config.yaml
vocab_size: 2408
positions: "rope"
init_std_down: 0.0
MLP neurons of a small language model. Each row is named by its layer, matrix (gate and up: input weights; down: output weights) and neuron, and shows model dimensions 64-159. Each number is 128 + 24 x the weight over its row's rms, rounded and kept within 0 to 255. Numbers have three digits each. A neuron's up and down rows have the sign that makes its largest values positive.
After each neuron's rows is what it responds to, as a language model described it from the Wikipedia text at the highest values.

L4.gate520:141108101117111105113120159132144118158155095105114140127108148102154152133135156108096152088139165118100151150149149096117114124162145116134107117119127168118145097169118092127126142133137144118142107141131127126113162153109105115109094118161153128112158097079092101137156126126173133141
L4.up520:147153135156149092097147190143130107141116150117099153118142168141147123105144125121139101139135111143142133094090138118161159102101096167127166123094161166102155120133131145148133153114075137098114125108126114081167123171111136118116114151160129122142086083134147087145141071103118097134
L4.down520:156142162108113165137145152165114139121111144163178153134125161120109110135151143117114086186129072115156139178115127104139147114144118111151125127124099143140119123067108076123142117127099138126184169097145137119128135139140146106111108163118136120119123120114135135111120123109137124119
Mid-word continuation pieces. Word pieces that finish or continue a word split into fragments, such as hot-el, Dall-as, Lacross-e and helic-op-ter, plus "of" inside names like University of.

L11.gate178:113131143096134050109126149120125145167155110110180111153113100093118126130140114147122127094113152121131127117131127168130114138156160104113165094133139121116160158148157128152153113126131113175149155110109103151115132151131094109148178133123128132081136186096174092116129179133126143109
L11.up178:203164131173114118134142083127159131080160141114172105134144137134139078162100136111100152111100132111139151096107128171122135167107130163126130115133182091127108151124133125092110143141135159135131141121135140179100124110104129111112122140150121163138122163113179110119172127162105152090
L11.down178:079142117115093134117137132102148126062151136095114141147151123142143148133096138150114099113127093094184127143098133152106101112129141140163129170096128110145115094128116153089119073125131148087185138143117135120191111092120156094139123146134136118112085111129108122089116110122134140096
Repeated proper-name endings. Final word pieces that complete a split proper name, usually a person, place or team already named earlier, such as Falkir-k, Edg-ar, Mitch-ell.

L4.gate150:127139158078121124127146094114149116132162133162156115158103083109140106126120151146120137116117172126153119066107115137132109124143089156116152154157118069157160141069107119084156114133134094116126154118111118147143120121129153130120136112093122168164153151153153141119145111135117191084
L4.up150:116170131101087141126110132109136164112149132117135100105119120111169136189116117135138128156116134167114130162103142123137117120118103126117176122122164114121173123156123110137139107138170106117132182141150145181109101089123163148132114133098152105093125155159146156120158143183149161155
L4.down150:115113152116170110121128130084093150114134105112107157133114204124125115158161130080142157100153121131172170141117123098084182141169133140152132101122114169113147094094136131127134102118083113123124112123111139084119141146120100126119137118142120139055115141105167091117157144106124101145
Word-completing fragments. Final word pieces that finish a split word, above all the s of Loss in sports result tables (Los|s, Smi|th, pe|as|ants).

L4.gate695:125144142148133173129125068123115190115094071113157146104142107171135155139113118118100153094105162109119120130089116121127089119124141091105171092090130112146165149142125109124141099136145127095118125134130155120133160122142166143106149158150158173108100121155116147100127128149115106106
L4.up695:122163168108143097153140129116123135134174140105143096148160120137123108137115120118110127160088131149144140099111105102120134124134127147124137163174125148145149095102123158153122112130103106072128118087098107149125105122148117104136150102100104156126139162088175131160093117115136105161
L4.down695:074095145098130158129095118135138134144096076079155100148075114133135139138133138108134151161122121108167145130142134141144096158127115123094133149135108118102150163108139115114134101128113143109098107091116153161113112141194144143138126118152132093079142142154108174144132123116079132101
Mid-word subword fragments. Short word-piece tokens that continue or end a word split into several tokens, such as schol-ar, Chrom-os-omal, Appe-als, Rapos-o.

L4.gate287:132093134108127086127132130143090106167174156124094098114124111131118112130159167141168131110128116104138108139116174121121109119101133143125106130173109148113143119143099188138109180136055140110138136096141140161170105144114112128100132152119168138114074165131147098111155118138129128128
L4.up287:125119087112127102163135090105054099109128106124132150126136106132149117106118163119134118143137149163135111109146132091133121143127121129150100097135145148090113107106166138127198156127092147102128114132178123116127139144159076136127124133151134122138122123152156123151109151140161145108
L4.down287:151127130145159144135131127117160123105125136145162127082121120133152129128150051117102102161134144181118122158142078142172119121117118101118124148119129140172135158141136172117078060121165132131160141131148140155118111079111170119121164138107166148108159135143161129129115147124091067116
Word-completing final pieces. Closing subword piece of a word split into fragments, like underst|and, signific|ant, invest|or, pr|ince, plus plain list "and".

L4.gate476:114086165150138138165151126142142144109107123131137110130151143108125116107109101117128161156113119124093114107146154131113158124100186144153118111076152136144154089161120089099131128126113125098142081100134124116159144102126187056111126099106127152114120149129112162148095083101135086115
L4.up476:143131139189149172092132110138157130123135137144134112113143132081074131108134089112172125107163154131141154160132127118132112142140091122098129166137092105127126129182099131141085113170131095121084132105148127123113109143135088128188140111128096129141148092126110125120100146153153110108
L4.down476:113131098135110147142137140116091142143093178140140129114073158149108091109127109109119132129107109115132141120173092134096121139184148156119096148155130155138142089104151141152131102131089127119163141114137151090130172128110101173121146112114139136094133120115085090141114118090176098143
Word and acronym completions. Final pieces that complete a word or acronym begun by the previous token, e.g. Cong-ress, abs-ence, OSE-P, and some commas.

L8.gate245:119115115151125114148124071148118145119128066097112135127132118146166125164141141157146138080110129116118131133092139114145150117123161121113142131086141143126118079132156127104140124143139126102162134121125071133101141118147183130124121154145119097115106165108138123125069140137078079123
L8.up245:116131105144103186134109131133116094121110165157106114147087124083074119146110122158126121152066102147150124148138134099153130136131166159119165127122142125140095137178147156126159139140083152125153166152065122136111137137165119103118154114101135157135139147110161122123140180126135128134
L8.down245:118155150141125111100144127133122139158123138146105100159175104116150153132123125114142124097093113135156091126118140138138135125109091113143143150138167166108130100084100107101087116128153167114139130127099142118112116087153094132122084171164103106136151113159130148133141084107119175139
Mid-word subword fragments. Short middle or final pieces of words split into several tokens, often "f" or vowel-r pieces: hersel-f, Bel-f-ast, Schol-ar-ship, Bo-ard.

L8.gate748:141122116127130140158099121121126152126101169151111153126089168108097095147154089114126129074140129143148120155140146081146140107122100120168153133135112158159142139160091165109105139107119117165116098146127165136115126119114158157145073167117159098101144119175114134115112118146109098133
L8.up748:132170128101110139121133133109141099134106140131090118177146160149083112066134147121157132113157096115101107082181138139080122168124147095179154135158152116124128106123117108116097155111131114138141150110137114081145123116097120098146147136140153156106124118108102095147116141149107107136
L8.down748:097178112128099128109126137101103103140105161118128156140104134169129129094124183103153157128109145100160120137147143150184093122148128129140168109135131114094113056129098121082091166126107164165157134093140145138113139105127121129173116155121100105135114125110140144138114142203124109129
Mid-word subword pieces. Middle fragments of words split into several tokens, just after a short first piece, across varied text: inc|re|ase, ex|ter|ior, sc|re|en, E|st|onia.

L4.gate239:151154129127158088122164157107113122157158137077096114130162099122193124102096114089157107124142153109135117100089159110114099125109151139137110113136136096096172157132130126114108145118143103077138118141118147151150141126139138108128096172133127126149146128128099128164121123139092173125
L4.up239:159113142151151096140140125119104102120171150109065117107144115147152144134107096085173132136140147123143164122125157122148100132087136128114125130169118124104105165137166112159124152112161117116118139150125107142108116078135121119125084154117132105109113110089126135192125113134091135100
L4.down239:117124119112091162103143122111122128147129075142147175136110156137152090172158108140145151139125160143144160122145108113108150153124131128183133101145135174138088048110110129133130131140089107117144102113085151126125145149083122130138145096153125158082121126117161109139150152100137070114
Mid-name word pieces. Inner fragments of multi-token proper names, mostly person names, e.g. Kenn-ed-y, Jenn-if-er, Christ-op-her, in lists and tables.

L4.gate7:120128097127127095115142125145088148149110099136068124143160162110127149132144150164167142132134123113136113149100134118168142135133125140100097150156125147136132148195156183110115127131093149146146147137142082077117080118136106143144097126148147137122148153078107111152110178075128072143
L4.up7:145089123130160129106159132115078097131116072108120119178149143134083178100109168126111168098143130146140141124135095131098127136124162158153140134091143170096108164134150152180155109163137123127097077127159136076135117123110127127108128125150142150109115124140085122169129164118149151120
L4.down7:140122137127120101177102124095142126100122111137136138135099097096137130139143098129138120104122154159165132109150144103112134166088106145120124123126115131154125117121122161141158105145088131113121111124123161127131089105097117145138141150113149141074113160172144118072145131133129167074
Mid-word continuation pieces. Second or middle word pieces that continue a word begun by a short fragment such as c, mon, rel or gen, e.g. c-arg-o, mon-ik-er, charac-ter, rel-ig-ious, gen-ome.

L8.gate205:139160121142172139150145131102145118144178112139113133144114156082156092150131075153123151087136156157123123163127156136078094103130149128131117136130118140116169109144088124128104084141115139124153093117119136129193134098138115117116097123183132128121114133109098111172129140124111097176
L8.up205:129136189137137146147128122157121126084182155105096135117123114129114110133144123134125151124102119142131163113139126081111115093151138112140152131068087131145090102119156115108099145147132156140083072109113166087127122107089098145114108114165113156104116129143146070148094112110102099108
L8.down205:132127116105125148105122115121098140133147126124111103132108123162143085121129148148142174138138197127165150131128136161111142101096147139158133085109141112124103119120163149137129104114110106173082133119093167214110140118109082179095127109146088119162082138102146123153162119110106087094
Mid-word pieces, row-ending pipes. Fires on word-internal fragments such as ack in Shackleton, reas in increases, mov in movie, and on final pipes closing markdown table rows.

L11.gate347:122147133149142108087117131132162111152126127156083169121100137142089089164158124090072154095132130164136145100115109120121128145106126166169056140135074131147074152091100150130111125110091139134121150100151123151147157143128105123183103082154110166126167145140127144139125144126140091169
L11.up347:134128099161142128096148132114114153138131135147104133122136156128123106096156182160101143099140160109138115153089138156074126128137127103128153095142140141116149095180114142117122108099061118120143127168127096161149155140154142148113119145111140122108131132164162105125139175108108085121
L11.down347:107159173133131123136113114110122101109130152084160101154097121148108132085139126109123104113159103123123160091153131115097108136110163187107123127142136074114109171116154121150148124116112147160110113167064114170156164116171129110131148146145129135119154137171113169082125158098134145078
Mid-word fragments, mostly "re". Word-internal pieces right after a lone first letter, above all re in free, freedom, Frederik, also u in fuel, iv in Lives.

L11.gate313:148124113130154134125108153097124130156108139129153164116130095111157141167116131154129096109131097128153144153147125112119131133120158153096125171127100131153115141146171121110117107127163180092114159130112045064109169095144127104150107093141139137118125100170144156137087142125153125150
L11.up313:147113141113144142145108174129105061134141144122131155119110128093124103141120124135166101140071153104098124144109104127100076134127103108143161148090118123168149119091105126119161140186090131121105131136142074109138124151139156124081120096124114118118138109133152160138180077111141195131
L11.down313:103133093148182122135140138128129110131129152107151147166104140159126147172132126151114136082115142136171123149147123149153119099119111094162096126146129106114132106155128132138176153116149165090135105099120144124127073095162142163103122145119116121159140085134109144168129132112110150127
Table and list entry starts. Three groups: table-row opening pipes after headings, year final digits or colons in career lists (200'0', 2000:), and capitalized word-initial pieces (Th, Sp, Wh).

L11.gate507:117113143126135096178137129149128123155156153077113137090134076093118091186086133064143130126124129111136127079104113125137161099125119149146129130150126100155110134126130144184179126119095123119146137149116160116137129126124158112161118135066124142123105095127099095099127124143115149135
L11.up507:186130171154117096094112131140119127131161133117074143134149126145153109095089137119140144125142146131115110165154124173113120146126080119115151113142173147137114132137130121155095150126112107120156138179129144134127150139107133126139153141133130124105128152092179122127162176138117151080
L11.down507:118135101106183142132099125152144122068165138119168097127113140134156134109130133129141144092165093151131104136132114149125094136138159089136121158134140139144118098179115101109158065099118111151169081187107110099108146114146092092148113146131161108109131153106130146123184139115194102120
Mid-word name fragments. Word pieces inside proper names and foreign words, often mid-word, in sports scores and tables: Diósgy-r, McLaugh-l-in, Jenn-if-er, Mecklenburg-Sch-werin.

L11.gate342:088108096147127104091135140117122151148121100100180090076152133125129169125155122114167181122151119106142098134132153148118099137167177098140084121121067156177107143135144148114114111144123171125139084142165106100118132153151106153099159147113148140122128158105085134148102108102086128139
L11.up342:155125121103148122119120091120163122126152132120135156066113138122121116129121142143154172120112142126143093146122116155089166136176142125090110138127081135156059084120105126106138119154133141148086111145162115124137120134128100166143142116108164148149175146141109146126104099114099089134
L11.down342:114130141118128147116148115119146145126105122082087155119138113114135109180123098137133109160163118134109146142128116119108083102147089112122128114107100156122129086121115081126146146175185123129172107108106110167115148122097135118144163119146119084124128117141072135136162160065115168112
Mid-word fragments, esp. increase. Word-internal pieces right after an odd split prefix, strongest on the re in inc-re-ase(d), also Prov-in-ce, empl-o-y, acc-es-sible.

L8.gate751:151087126144149145104091138128151117164121100112164085145130154115162148181127130120054119084095134132118120167147086157105172107178196120132124132110138121128110169145159123151155109126144102131162128163121116123108149128103093173146111084117113104155104121152145128149128118116154070140
L8.up751:136146102158111134132150121084161115155092137139147096090123116126137130114130118119110079120134145111147143148088127132128078196159086141116142124163108162149107106098156128146128117104107188082108118112140127151138168121100181098116097159181140131110162137110094125150118108134135141127
L8.down751:146066133143204149129140134158106139129103111075158110157128166099115108115141133118104142140158100114137102162102098100135142128129079126130129079129107111153128112167171093124174143149162116119147146121143169116065131130128098154161130124142138138133138116105106131116069150128157112149
Mid-word fragment after f/F. Short word-piece fragments in the middle of words split by the tokenizer, most often right after an initial f or F, as in def-en-sive, conf-ig-uration, f-ol-k, F-ell-ow.

L8.gate194:135109132128113127154141128126107156128131145169156107109144096149129113135097128150105141138133188126133115173131135115148121132130156152110095107118113138141163151122158125084133116147112138145093150142154089120127136112181119075108079109118118083109110156136153165114133084175129117116
L8.up194:145100150153137149133083184137073110129116137178139131134097108101125160140156083102194090148095120139127140125138158109146103136121145094142069156114157137172132118117075126118145163101128107123136131114134161105187118111156130114131151084171146084118089157105134121114123128124131156163
L8.down194:151150111119137101122115144146111071104160087134155134114159108107125145135132118122157122156084113122097152107124147127139137140152103107162119142085069121106137153162124091109138129153111164153135143111101159108151130127166161154150127163127099143127107144114124141104143121159131098128
Final year digit, word pieces. Last digit completing a split year before a closing bracket or table bar (200-7, 190-1), plus mid-word pieces like p in Cor-p-s, op-p-onent.

L4.gate192:156115134106107097181120153126133090158110111116132130107126142150155120156137123140143129158113131121128122160107146127107145144149163163155165137102119135102118154114142122115160109100100073158124118130119080117116164110150146100089108124109152113119092117103178104101159097101106121156
L4.up192:137133129123105122106149113103140147118145091095170149140101120152139080134141138156128115105123142110130143111125129124120087144126128157128128075158119153143111099144124122127097139158110151065130129144135191157185170154116175134133127133146139124104142138136112110183108153134152094173
L4.down192:150153129113119101141119121141094112153097093131103139115090121158139131133164096149135140119128126152133137126151110093159134153160130175126132120171116138144137092161123114155166160105062129117130162170117130080080105177168078136112124114126115114128107127112145131108159117161098157121
Word-completing final tokens. Final digit of a split year (200'8', 201'6') in date ranges and infobox lists, plus last pieces of names and words (Horowit'z', Stand'ard').

L11.gate430:136137093119144094125141128093142132140150148111079147119180137112127156138161159104176156136163155105147122106083170128118092116147110114148095155147157155100142127131086136140130101194088090167098163148157125111118139153133134129147145144137138113129107131094104093118146087116115119144
L11.up430:107131162116130166150130102099116144144149089100140155116134132184148120092162165104102159182109128139144120118182102101119153112126069161141124162158138136122129101129129164172164117161144137125108136120150124144127148114112112137067131117092123104143159122134140099139161079108150129138
L11.down430:140098090114111105132141074109124148149055095110177138099144186092117134145151164128120138153113144115144120120135104095139125145111076122169131162133109150125131079105129141135127123158130099136114176141099139081117140142121166143164129130102154099106129122159144143079155121091121153180
Article-opening copula "is". The main verb "is" right after a name and "(born …)" in Wikipedia lead sentences, e.g. "(born 1956) is an American actor"; weaker on other sentence-opening words such as "On", "has", "have".

L4.gate351:177165136137142126155134080171158121122107104099118087138139109157146105107131127075094199103122143135111082150093127094112131141162135107124105130149119140178150150112119098123134115154161136122152106148175121134202091138146108134140129130131113130155123130123143102106122129155100117166
L4.up351:077144112136116154152119147116119106087142110072152141173109141137149107102104115122117123132131148110151091134130118127128129116115167152116155129098142117122150096122132138130151091119111116072144132132117171118123155096182135104151112114149113069131142112115108110081132126118125144085
L4.down351:105096094139149124172119146113167128147127123119151133134115132138136097157117107142139083169132182113175143126120118144152118164113137129150113108091096150105143101096112150131098118150142129090134118143120146084117104137151105188142106106117124124113116153141137169128159080115090108132
Mid-word name fragments. Word-piece fragments inside a word, usually personal names or foreign terms, that continue an earlier partial token, such as Má-ty-us, M-oh-andas and Hes-us.

L8.gate615:135171102109105158117158144125127166118118143156112172134141125134201101119128095119183124107137108143147134111136152136089088114167101117160115082149137062155160127080142143158129127138092136126118140108131136156149125100139104170122145167124125105134120133154085141074138102118124139094
L8.up615:098135082122137123172151088135137091088143128117171131102192084181136154105155117129081111098121145126137126093145108116111117137148160149150094116147121146091119082153122122124107116092135186094130112113110116138099101145180163113130116148108117080147105124130150122136096155166078125135
L8.down615:093148154102107119141106129101132086103126106179105127160144098093100115148101119171113144138093115091133125138155168128158140165110150165113157131092124117148073154157132093143109152141126119140148149132090167143110192082115145126167129099118124130153156133123143166105118157105177130112
Mid-word name fragments. Short subword pieces in the middle of multi-token proper names or rare words, such as Falk-ir-k, K-um-ar, dumer-il-i, K-or-ean.

L11.gate394:140124134115140130107140131134111146126100154135119086087089141125112125128163138122108170117147137173092122153095105120163115151160096172147128107140124134136097143142161170151144134133146105155127142121123175139162130155165125155144136118091138136106136131146149142132145123180109081146
L11.up394:147140173113162149142114136158124139154131079110137069088109124147116178157116173124091166136143155159077094145098095116106130136126117131166128135139161142124141168098129137058137110134143131123147107133137146145162110132152146128119151110136157162110150175135150122116120091142124109080
L11.down394:081139116131116120149116131084099107114118167114159153159106123161098184118157146129147125161184119109155184142087083168133121073120128156146086120142103085142142105143130123144115118122143163134122159096116114120116081134089127139141130153131084131123155127143145110125111109137122148132
Honour fragment; determiners. Mainly the word piece "on" after an H/h in honour, honours or honest, plus determiners such as the, his or her that open noun phrases, as in "the fourth son" and "her father".

L4.gate145:152113120117099130118138149146128144137120169137127143081092128133116128150102156176155159098132117172136149115177134158115123091143132130136084128134123127101140130193150128139165133085109150113101106130154175107119103109131129133159160123084171122110142168082133121112117103115152087079
L4.up145:127112114124097106113179118102133127179124107152096132116104167143106147097149140130093131129113111144140138111132075155120161126152069101111139125127123158134135133108112103102109128147106150155100111136125163133138152132111089123120165162124101138140174117120168155154112133105129113120
L4.down145:133134105098109082133114131145109124142154104121118123124150157133152104196159092147135131171123110161153156108080125133116106132090146112154162121135103166120150134083126144116176128168117107122179137140129121117136112138112142172140087119141152134113132117161128119104177133107107116150
Word-continuation fragments. Second pieces of words or numbers split after a first letter or digit, e.g. s-ite, f-ab, 8-6, coordinate digits, f/1.4.

L11.gate657:188169110159075147157122110146091150144167112098121155148131101098093161148109135127112116096104141102143142145118123129122127114116120101123122161135120159137162091088135152162139140147092137098117166122142095094131117182156146083127090166157109102095145135120166111100132117103086124069
L11.up657:157176126132094114164159126122150143126105084143112149135129117139186145119132169126148150112130156140144125114092144145138128139132143121101117177112133171133127112112128111101137129155178117100132121170122070099127091148121170148123141130145124151148109131095118184124154138125101051111
L11.down657:115111122137137095095109126129097126137118131154129160139132156111104145126169126151148157139118100163019099090128147111128138152136127133094118143106128102120126146151151129131135162124093125133119103118124153186123127108120132100146171105106148129132123128156132096153133119128133145110
Before an example or list. Fires on "as" in "such as", and on "of", "with", commas or colons, where a list or example noun phrase comes next.

L4.gate525:111141145133177144135122144134125170154104118125151158086125130142127157166119163109127126143172109176134132077129064130121156124118102148123149100197142136145145176137109148114130129136131144112135134177121141145097111171116188121094120082114155163096105174138176124104107172135117127150
L4.up525:099126109110136124113099161126146148155104140086143095120154154130092153134115117139152135093117149127113141115084145140133119116139132181141110122150143145157157115139144150100163136114135117111150133129141147128119163106127130063121102120188157131098119116115196111115134074162110131181
L4.down525:096103155137150092096139145119157136123125121135133096100135176131166153160145101131129150140125161111156105157086125156143125103122140121149145094093171072107165120146132147093139093121162179117141108108124116110114090129139109121122138132116132147147147072156163123135149121108135145109
Predicate "the" after copula. Mostly "the" right after is/was opening a predicate noun, as in "is the seventh" or "was the Chairman"; also "by", "as", "those", and word-final "er".

L4.gate498:158127155120158071140141144130146104087113168133119175130108126161132097104134116093116101070133095151144119134151149175149146130134113096136155125149075144091151161103098116155102116084123131101155175165108126137136160142134158123114135141134133126100107150126094139104151088109080141160
L4.up498:112147114108150140135118138126099118141103144136115129129143136118163156155163082123155141125119153114115147145115109129151155090114144097119108141152125147135179125128140087139158118149112096094048143130095166138128133111143069113154145126153131171124168107086110113134130086136136123109
L4.down498:134183075096154092140145137099096175139142101122128155153126162150124119095137107072140110152097152133147132114163154068133118147140139140141101167097185118145058120096170158141167126148094130122136101123124099119152079183114141158124144123117167179094119144113176137128133143142148144123
Mid-word subword fragments. Short word-internal pieces that continue a word split into several tokens, mostly names and place names, such as Ferg-us-on, Bach-el-or, Bei-j-ing.

L11.gate82:140088117117147146140123136127077122085114113104134144151122115122171081145105095138108148134160134134127112111145105088124166091118140121165148130155094123110106115144138120150120156121129123130139148134140122094112126132129103142166169123143140161114091151184128154107094148106139089096
L11.up82:105080113161110142092123141111123110180084099135132148100143134160118145190125130097137158141144093120152139088087145143138137116129162073139193078109114138127109096162123178105160155171115128163175120134147156142105085117127120129100167102105130129116152100152126146123102155138126140139
L11.down82:095163097120190154088101131093113163140117126137094098096141141137116152150125148132125125116134172142147142142129144117140118113177106108162131154119133103144094118106128117105111111131124175115111116139117118123103138121181098140158100117144144104136115137149141176151117112119118122114
Mid-word continuation pieces. Word-internal subword fragments that continue a word split after a short first piece, such as c-ir-culated, Ox-for-d and bas-reli-ef-s, in any kind of text.

L8.gate365:099113150095147082144089150127142123133173120117129152126111146126127159114158109138151132128148140156121115132116126149124114130146131119126135129155120130133130173117067129154128140125126163093084115140131127164088109119152144147142161153137149106135128112095159082113149089128141077127
L8.up365:112135112122123115091107153139112102155123116097145133111158094114165146144185126067157108092087107122123148123099114134132129138090165114123085149190120115097126152134129125156158131112172097136113118118151154134126117151168129146135129180139128164134110139117167108112125113113117160118
L8.down365:138136118138104170141157151152109102151120117154176139167130145110142142117118110102115101125103167146130109110105132124121135094155118100161129114124098121148079137140155190164115100126130129108139132141102131112146151133117094137125120108177122087175122154097093148089136166114147110120
Mid-word vowel-consonant pieces. Short vowel+consonant fragments inside longer split words, especially "ul" as in stim-ul-ated, Abd-ul-lah, manip-ul-ate; also mis-sil-es, Bas-ic.

L4.gate208:154114124122193085142129152138123106157153171100118081144166147100136119105137145127165110126107116136140096087100134092099147110111112120178146150155174140136130130109111089101150160136145091121150112126162160176125095100106163137113076057133124087145122138107157104135160132138137137108
L4.up208:104095099141164101129095141110135168158102128106165124130159112143139109140110172097149130090131094138153148122138108124145139106160136175127090150128170118127156125150136111117151178118124119131142121160114132169110109143118113170139118164117080112105105138143157148124166148148110113150
L4.down208:138154142090139092135099130113132102108131160126091138165157120149130146093155068152126080143124149105149108121129135169138139104112126083131119138168151126117149095108154121116160140097136168152129106118133140136089088112088135157129093109148134155155154093154142064105117145131125151135
Native-script name fragments. Characters inside non-Latin native names in parentheses (Cyrillic, Chinese, Burmese), plus scattered word-middle pieces, year-range hyphens, and "It"/"is" opening short encyclopedia entries.

L8.gate374:129139074086095115141142123127086126131120108099085159113108121148166128123149137135126141146122108148137098130119154090168111139119116156122097147129103152150117131154095164165134098150165133164140116084096125117138081100151147112121119130151152114126171115082094066129135142115143125098
L8.up374:159115122112127109134141112128147128125139114151146102113132149125132171179153108138109092132166097153134138112129136146137138156114121120136146135121159124114091117140109115146096127116151096154138117121141116121169094165074135120129133176168132113141091155153127091116146075082147119084
L8.down374:156116163142140115168124145140128130127150122143170130146117155116121130145123151134149099130131145106113116080107125133159177152126113117095157089121177110147117129119120107115111142122163096128129161178121133087142120122070074084122147122098142126144113110165124139117139149133120177137
Mid-word continuation fragments. Short subword pieces in the middle of a word split into several tokens, often a "t" after "Mon", "c" or "oc", as in Mon-t-es, spon-t-aneous, oc-t-agonal, sanc-t-uary.

L8.gate469:119163117101126181125103097131149109113110143120140075122119140127144160161128135133093110154096135176110115155133118130150140143094097143062114150172115139159136124103119143093122102139155155122062096129128122185160100136147137109147169116155145130102155134126130117125122124162150121108
L8.up469:174137127116112090082087073170111140140169109103128143114136151134094095113128113119142145113120168162120109131118123102162142095108116166121131116223111131076120118137099155140168131150121150127095101136131122121122112113119155115123114103157138122082149107132101111100138133141110124141
L8.down469:133147106138115179183119137153172167150159100125131106078158149170134144155100133124131098118114123119114102137181152119116127176073091114117118124096143126118146099125152116126149167131106096121094149133173121123121088136146147100132107101124139138119105127129139133127158134101125148152
Verb-final word pieces. Final piece of a verb split into subword tokens, right before its object or preposition in narrative prose, such as arri-ve, subm-it, march-ed.

L8.gate45:074099149152136151099111156130153110139091139155151153146135166150131111167114182144068136112138130159135125088120110145097124113123175133159163174112108132119137102096126148114136102111088136064129122135144136122120104104160156118110127117118152124122131119139131125121086114163145161177
L8.up45:095099109141201136129126128152119151146070118113152142100113150077146124129172145139135147091101171146116117086101116185112130122155145131133143126177084151171116165147134133137152117171140131109145092154113128133117148134086111142103123159108139110107120135135134142106086126108125117180
L8.down45:117144136127155163111151137135134124146149135135140097115147111141100115096111128185109066140113141084100129123120121136117145079106148172154115143138149121096137151129128115163129101120128159099132121112131080054157093121137133150164112082128141085101154143142134142117084130122153131101
Nouns awaiting of-phrases. Last piece of title or head nouns that usually take an of/for phrase, e.g. Minister, Register, Department, place, name; also "as" in "as well as" and joining "and".